Weights of a small transformer language model: learned positions, tied embeddings.
MLP neurons of a small language model. Each row is named by its layer, matrix (down: output weights) and neuron, and shows model dimensions 128-255. Each number is 128 + 32 x the weight over its row's rms, rounded and kept within 0 to 255. Numbers have three digits each.
A block is one neuron, or neurons of one layer that tend to fire together. After each block is what it responds to, as a language model described it from the Wikipedia text at the highest values.

L2.down64:131170142120127099124137086073114156111088105103111139125117108134183039093057108138115136160120097160148146144119094090102123152180114124158120141091058218092122144155166131098183159077069132157105144079141097075111147122100145089133130162141124124136101134127168125099131078145138087127101100165190155112091122130185144111155197106090182152112097123135139224074157185172113182139175
L2.down69:110168120132175108129125173167127129086096100094160143081090148082155097091092127124175133118063075083180182134154055099115136118140162128171107081121125151160121130167114178135158109059160107109169201153151083172110142114098142152103125108117135082141064193140160141136137104108091139079096140227087124152142082146174127119147134143151135107100141136106104203149125168154168106083143
L2.down275:099172145125137134106118121149054133103127131161154123155146185160137097088095096080136124108142126131116184086098080130150155145134119123160154067101102128166094154045169120159121107137120088110114134125127101109146050125144152125122175141093117078171180144111143083119160127133137149085181175135090132112145137141124101104112085118142164149134119145167108186182120112142162176116161
L2.down287:149126177136052090157108136097108205082164138130102128108137097098100101091131119201153146185063108106089109126125155080137154110105119101121086126113157144061142123114209146132155171133101132141162129123087176115119124152075100129063124133121136104151143094140117098074117138151076160134172145157149200134088143157138162155150104183165121158140137111179093063131126115154106144129152
L2.down352:131111014092121144216138146087140175120112123141147112123158174107079199127121171107109091105147155077175121096114131092129147114090119171091170183138124083121162167148096117157170169100126083088096141134149145100093105114126144133107128126113117091102136116102073163154128159122073161201087117166175191147119127105133117143101135167100141155139109117109083134127183103128130141084125
L2.down457:080135124136148159107145073077105127142132171116169151148120128128110223097130173189130108171204156130132197144108147120092154099106174118112072157091142135110194144085147130143128159162138130085098168169136129100131114189091142060184103134166152089113188175142127063091205150136106087113130153075135138148158145106145106143098133134132095143128175128094188174152106140149159146124106
L2.down496:054082080148149125076137162135139124080073125140129105114104162122188086226128144165099114122084148087146110123147138167075107109163135101162091127109088184097149142134148174154099145114128151132127122115181124166163186118152124109100209147101106113120101156132027127164128134112092130143152115110143156124147140117129153085106109172169123131116140096115099111112133151101098152107159
L2.down716:126133154091120092109133091113119178105166109130101019142116149111122203158107179129141088105106126142189105156107143074200122144114104118128163145138141149070114162120103148191143117139153160105130081095195090140140126111160155142134176136123141156117138088107106162097147139114085126078087125117145180068121138132142150103126122113203067130149179141094135171125130167107110156152114
Responds to: The preposition at (born at, studied at, played at, At the time) and words beginning with At-, such as Atlanta and Atlas; weaker on first names in tables, such as Bill and William.

L2.down168:063158110185138136095120149123125138167118106169152094168133081091139171148172171099189117135090134160172147101088088143134177053142133137173134181133163117133152138122150175128110120182161160121116078108128117121146177077124118182192234056084146070109123138129152128148120174076151133096146130113188166067156102153073193174174139132065147106191170163151129127135110109166132075125151
L2.down249:109147136056147139137157218147145175134117104146115076117099163071158105073138125149168097083105182128120145123123092061099122187106135163122136167074141111153133160101102135139143099098057151099127117163089115107133108133160125091138103112128110082162167130121138154115167088140174177132158123126097146089093165082166177143158104102119122124114141149115140146081112105076062075105118
L2.down325:183147093144123127145157101123144136122036126083062170170114142183103126140166120087113173113126160147094185131138120078129145073165126128131102126166116111148149044127133145168113195117139073148160094113130107126133112108111051119152139167106088135124061138151177088142180133138151153121123110140174135161100167124106165125135138115119123114085162137151167173100141111118148123134156
L2.down507:074106096110119127133120137127124125172117174162153110108115103115132142124165110178129124118106124098176067116104101069064172072154111088123136175108098176141118204125136117140129124146073231170127147150158154126164140119114117093088125133093136070114113147078125222099137177113134179129099113157125139102127112115126186146139134113139177147134149189078137137111068110105186129131121
L2.down535:089162135076143117132142117075103132138079123130105127160146108128133147135124168133147170118111139169122122139143110155106110158127157136178219139130131125124135151142135143097154133140096156171160131171132142123110162113090149109143215088152157148088174146088087088124120098113124120096142177162218080182112087114099141122110138139067118140161168144097111126162048162089147121145125
L2.down559:084173119124136100110106097129131137113147096097131154137089142123131160113116138109044159141155125169078145158147126079075171178150117179131156105143145120178085109155196115112129062104091126067114147142122123155141193113152056127160153146133134192113081123133133164141114154121134103127163076118110156164118066137093117153112157048096084121078155122147142137087128161156143118171141
L2.down727:149116131101104121091183121075144122119143184141146113109072127139117189130123095128125163169135158136108162120165150117155080086123086164071154146160116115054117139070133036133080122089107086153116186123182144129125083200115143167161116107114090069071162113067122190077140096100125108103102102117123156120091116109148114146154081163078122156154161077122104114142113127142148113165195
L2.down730:066142128180058114080122129135115054105125099156068132140135122174107151101223158087149155115151150106108093067116130110169123138105161134113132118085153099137174099118138149156105119197145122103094166060159108167156189147140085078092098091144102154188097079137131137150156179112160199109102158135162127049067104105122129115109159151153129160130147178149086116115125134142132141175083
Responds to: Full stops closing declarative sentences in encyclopedic prose, before a new sentence or paragraph, including after numbers ("height of 125 ft.") and occasional semicolons.

L3.down11:119076114175105160112100153120199184129165078118094188124107150125174137133097067145089156153133174106118074166143155160170177120169090191137154087172098093120120143134125152117117125157133087067149140120142143140098132091133199048109109076083139107130109160126044151185075184131062095059164133155113122102156167075176125182127129145107188143150124127136089151139113128124117126137138
L3.down21:116191137188067103135142149155098053137157122176088140123104051127077115103089120084061132181105026127149116124192095146118087124212157142140155140144109083105169100172147121105077102119160097097082170104124164116159114105180096153167086153104110117135157125091102177181130160152105158127119180157127154151143085150147154133168144104116113101118122074128125206072118097107127152148044
L3.down151:186149135162105104148152173131154131086071087146099148089088130129095119144064138141146144094170098197124074145098132134135126082148150087139075159086132124093103129195126138174095063122135143139142033124116148186136162136125131114110142150109151138131176131100101098108132135158183154128100097188139159107078109090129134134090096132136132088132126159103115197173109090152103146123162
L3.down249:122135051082147190106146185116156111109103162136083157129178081160094185141117165120180096153140079152146058167109136126100138085173142183148089162126184172097158116120130138099118133173156103084097116155060098120141114123070213083097145112146160063071128157096129135160156172124114160077129126147125178106196128103092148114156106160104093160105115077146119163128157115063146145124075
L3.down432:116113130145134135150082128139054136127038072137143072147094171146128174166099132111132129139166087174137128118060138110136060152130067097135156105134169180087102250167123164065167126147138174086115101080090115105122091164125145221149162124109146088145168185064134112128092117151134148180084147122188157153178131122120166176119099149138141117112164164131138148090139074125135134098182
L3.down503:131075120164163100151079130134104133161167096083220159157144103128123104063095145039152135115148107124120140110185111160105114132164127188132125102106195149091141192122102100170119144113161115163168134158139137156154105099105118081102139183086107157156096110125132142128128111169089115184141125093084097111141136132126106132189177096100102150138127113147101121132155108104082123123132
L3.down647:124067148158093087129159140190177154103137128079085132112125123160172107105142166087103063082130167177092120170132143098110135112130091074154138127143165086154148113155138175163173142148167143147185072200149042070148117086169174131133124185091133090134157150060098107152094129114067121131132130155089109118155142093087109159119153161114140062122183181140117150083104088135147067153154
L3.down656:112118091116142133096128169135116202092117038151168105163169149160106182150129116167114074070124255112160139177083139110153107138154172135129112137177122173166128131072164124120130127177090140157152121119149115166104149194113167081111162107056137096137135154115086144108156142128121069118129106122097192112162119084097095112124060124105137131128135106153169128199138122142181132159179
Responds to: Digits inside full dates, mostly the last year digits (20'1'6, 1'8'46), plus the token right after a date, such as a table pipe, in, or at.

L5.down378:154110102117105122097090122145149156146121114203114092095093111115175174101137045116171135135095192107107122120076095182129105241146134134110155132166176088112131058129127086149115126087135220213132135153117098139123136177124075081159050093171126093119102169064172120087148099093119108150157116063135115153152120101182115126133130125125148171090134108096132176169127126134122133097156
Responds to: Tokens that close a descriptive noun phrase just before a specific name or place: "in/at/near" after nouns (school in Lahore), title nouns (show Countdown, guitarist Tommy), sentence-final periods.

L5.down656:101152115143136125129037145117152127089130193132119190136116140174130136178090131104144184092068108111122141182206142106109099115076168085152119113125133145141177174150121093134103127122180113115099091116158088181141117137096142091102066073197062144097170135136099109173146109122159153137151092133188115136128097128121102081131140156084147124142094132190117136103143145114074180128187
Responds to: The word "of" in partitive phrases after quantifiers, mainly "one of the", also "some of", "both of", and institutional "University of".

L3.down138:181085114178107151114149165131131113120132123167130072200108066096146120124160177111139157115101141127116136114086126132143065104131090142093122179132161143124087149116112125091138113119153132173142150109099136187093135154131111149139186099084119124098111051105136157160163156156067083135125102119146137141095046156128080153069167168104165172159173122103115109079126178138134134106204
L3.down411:092140152167060086101104110201175109156185105103166197085103143095117130119141142149133111150147085125156209144124120143092176116109142156109127128126180031121129126189136141146091103111107153127092115099084142132085153202166125133209118139152143136218136155161127125156126113109147134123137129060111147119153176124112140123102134110109093128102098115183142094149111099212086134126135
L3.down514:080106114106124094173117108135047144132070112174139114157151085093173151099113131050137169093141099148143112102143123120170082165113139133084154090176117105086167125140158140129203127167108113157130137177115173119106137059098112150202149064151096123138135086128120147182132100146121098151153183133170154128093128160154160125115137169144148127169212107155101097126142102140155113169164
L3.down523:113108085087102124195144120097172090183137164119134125120116143182111068161078115118150112131171132097166105130123125116141123091120125110142109150075128131125181115153185128140126148165088141150147120092189122115120133114142049175075120135133094096156109114192111154161090063177168155134132182110143129098087114137084114144125162087074126121093107079179209133147120140130165174147148
L3.down588:131093080139137120093180158122132108103079161119161096090035128124146103164134119169145101122057117127096104124075131156162149153124175081149112169129104117140114096083122152140171122144156105117062122118103103163122195193124142079136201111155114105165104126108157107152183115125114085138098131080136172114064135159116174149158104105120139128110031109144163089133125145083165122136104
L3.down657:117137048141128181151145158116135104189120127166147105174124101078180173148142139150125090147135126107142155118092108095085095142132154116159104097106121106174149156133163129163172181160135145089085150093114155129115141142091114095119135108104116117115103101102158129144084075115135122096158123166105164157167131203106201134089176144143155160149200063136101136138106147119206103094123
L3.down752:167180093141116177151147129078136144156103109141101159102124148174053135233115175138073152120091151160140176135174158186151068188099109135135159076085118146158116107090129151118173100132057127143112140115142107162173117102116204144131138138104113096111092149160138100124126170122138127052161166131142117152139139186105074147106137118079143138095164108158098102081158131068171088173115
L3.down759:089127073120129127050119113128129138115135136161135147157129087166112112141079055133100089139108145127102148138124128135135090107114080096171142133130105132114120076120127133124139116084164096170121147193162148116084057130122103148088159149149139149111168144118143124135217119121166075137151164138100155135099178143116130062154145201103151104132110092126156144104100111142058081148235
Responds to: Periods, mostly decimal points inside numbers or full stops ending factual sentences, as in 726.7, 1.43 sqmi, "all land." in census geography text.

L5.down606:031087132138148090124118147127137143099058150048114154136156114155062113077132120154183113093105078088135021118082112118133107134165100156097083109149119156120149143121121177082137144090148160109111191173126107124071141183169148124198152129158149134145115128061145122113135128161172144159163130101200125141144128117151170119189129113140103140118123168098152173034161168123139096153232
Responds to: Short word pieces right after a word's first letter or two, often C, P or St, as in Calcu|t|ta, c|ab, P|t, Pf|c.

L2.down111:115156080134197108099132140158147107174062147145179065098098135130151170163124119140169179112119149140122126134152116139071082194064112181119109122124129117131120096123118140172111123113139064106098131154159109175115139143130140135109053090160103054117136151108126185081142170146131074130085094104091150155063070131075111116170132118107171101071132092192119085108114088112136118166132
L2.down212:224158125127162099133138077142154138097162189172153200111130146150061147111140170106089123114095166113091152123109179097105153132149116077118175050122134100129137164132177135122094130160120065117115148153121162194084114139136153134113108086117119062117170097085109152103187095128104150072169107125163073143116131130061138113154189158091155130120104141123148123141145197105144149165121
L2.down313:142127118130107133110145135153082068192166123124095078140104182076160130142171092167146116127133119181127160120090163193157126155079123143124120148116146120159132169087086087119118125171173132112143127072158140144119057124105118104156151090185100127101136119130128156115067094116130126108120160102109190184141149164089157149124216122155112132095093164113126130069122133104106133092166
L2.down330:073109151158127147139098097127115142145097150130129110118108147098143101106162149101119109133164075092163119125156170170107073117175132151050140116148166134134137105124151097148121133118102097091140093131187074129108105164122112123133125124094143101129157129146167061133159119128147118128122104096103131097149116144146197078119060157190105166145136144186157143126156091112106180126161
L2.down397:119156132092159105130089104124114105129142146157148127092120108102113157162161155095121101174124109143086137098093108121101148107091146140109130053105130140083141169167104162093150130090135032085180102132174189106170140169144160111145113167228136091166120057053072082084126067108134125141094122174149132220124147158096163150113137105212134131145118117140097137144102165149053115082047
L2.down401:098177172101153101129172130122163120156100117139169119159129120206139137138129150125125090103116103174114146166130165118132056160082106159160140126126098142118123162098126120082144071132147089129164104137155140122094135148098087130141121154113150159099106139117150238123129136225113089110168095111135086113122135086137121157140170085132135077097108152156130138160090117148100116148154
L2.down582:099169198140110153148096106119133075165107146136153138034123150117121115131121100195105115167113151180085122144145103132117111169090158157090150113132108158130127088113108131145066110122118093124114122141149144126136147212104116139119155144146110121195150135105051131090119128123077142129097088167169120106171170114099131054120122104115134125136183088120052146058106136123170121129086
L2.down759:146114140148133084131103128140081153130116150118172151087149146135158139165185125134107107142061165133187078101129125124077179132126119113150157120139126128125104146122164110135110169093074090107127160148103127147119182080069147163124135161107114123138185129147155129183139089126144116139096147128137095159170089127060165092171183161173158128139136101095108101106154138088144146215134
Responds to: The preposition of right after a noun, quantity or number, as in density of, portions of, one of two; also hedges like approximately, almost, slightly before figures.

L3.down125:077102142102162109139187116162154193052092098100184175146095106094141151137158128090089165108061122154090110189124148104164168101077101119136092144183143171124079141120106111125140076104119131165143162125092073117128096144085090063118105147146145080108159164067075116138141157140119117152138127134104146050064092140163178046104210084098140189153105159132158143123073075090165136175062
L3.down388:153111094148150148145123065128132128108117146134186144134078187086088166084139142122155143116168163115066111156107136144159128110123217145117141095141134117098145150150123118094129109130117146107130144098120170173099086143137076136157105118102129107177040161117116170146147121112110137094136113075160165107161135064091143132186149172125069092166142158107177148086118120138177127127165
L3.down392:188088111098122089132140123152114105160152128139104142195090092106159111115149129128068127181078090080186125159154089131180124154177108150138126130100104105108158100099155127082116115166094122122161132094140170179162124136117122130160138142123166134104108110089096111174109106152142097131110120131105147137094180142112172158180161130051143092149203101142102152082125129090113157150140
L3.down454:156157091129127132123118115179127106110137104155151074167101166144116204089096085064163148187095139150155125147138181095116143122129142138145164136086151144195143112095146093055113185124160097150165104155138107138166059159123081160144166130102148087135120118070079139148122138103100186081082104072139183165074137169131168133173176138180082131127120124099119124151135102152105162130095
L3.down463:118148122103121123076100166155139088159150117117159137085075151064129171114111102120141135129150131131178133122136136123085092160094133131117101145121081113142103144152091160182092125130148109138113138126169104110087137143168053115088173112120134148160105098172148127146130122094049173081129173161087150159119133069120130158038128145154161057102014106129188170089125142087140146134137
L3.down563:077142146125152138089065164187157093127107136169128155137122125093134100147135079106121094128135165156139171144118122124107078138173109106143120212088108113102175156212079117120115118169095084113195130109171073132154129190139146131158052154148157092118099161137166142114104115103071108124084164090162097101100153126148186061155117210171137097102141135201160203097148111117110127129082
L3.down648:164138159127160142132175146100158084085174070144147173116193113147121135096117089121108092113154127080115087060150145163128123170080068112135131029118122111121099162160105079109139128133112094103144117098145105125132112123152150146084080123191095110151105091135169113189163158160133127104162122121127170126092173106131151157179119096157155122116092128124106105177157155094096179160190
L3.down705:155110080156173090076149126122101145118070077173111138189120121160146103146109149180132173168117132124138126173119154132120170082134125149144183132115095194152140123071131106116193114139158068018095160154124156167176079107065181141141108118133171132031144107097049079110115093083132091114130120131135150165087101149097156152152127124127156093121157155111084138123096146155149145160176
Responds to: The preposition of (sometimes from, de) after institution or title nouns, linking to a name, e.g. University of, Governor of, Department of.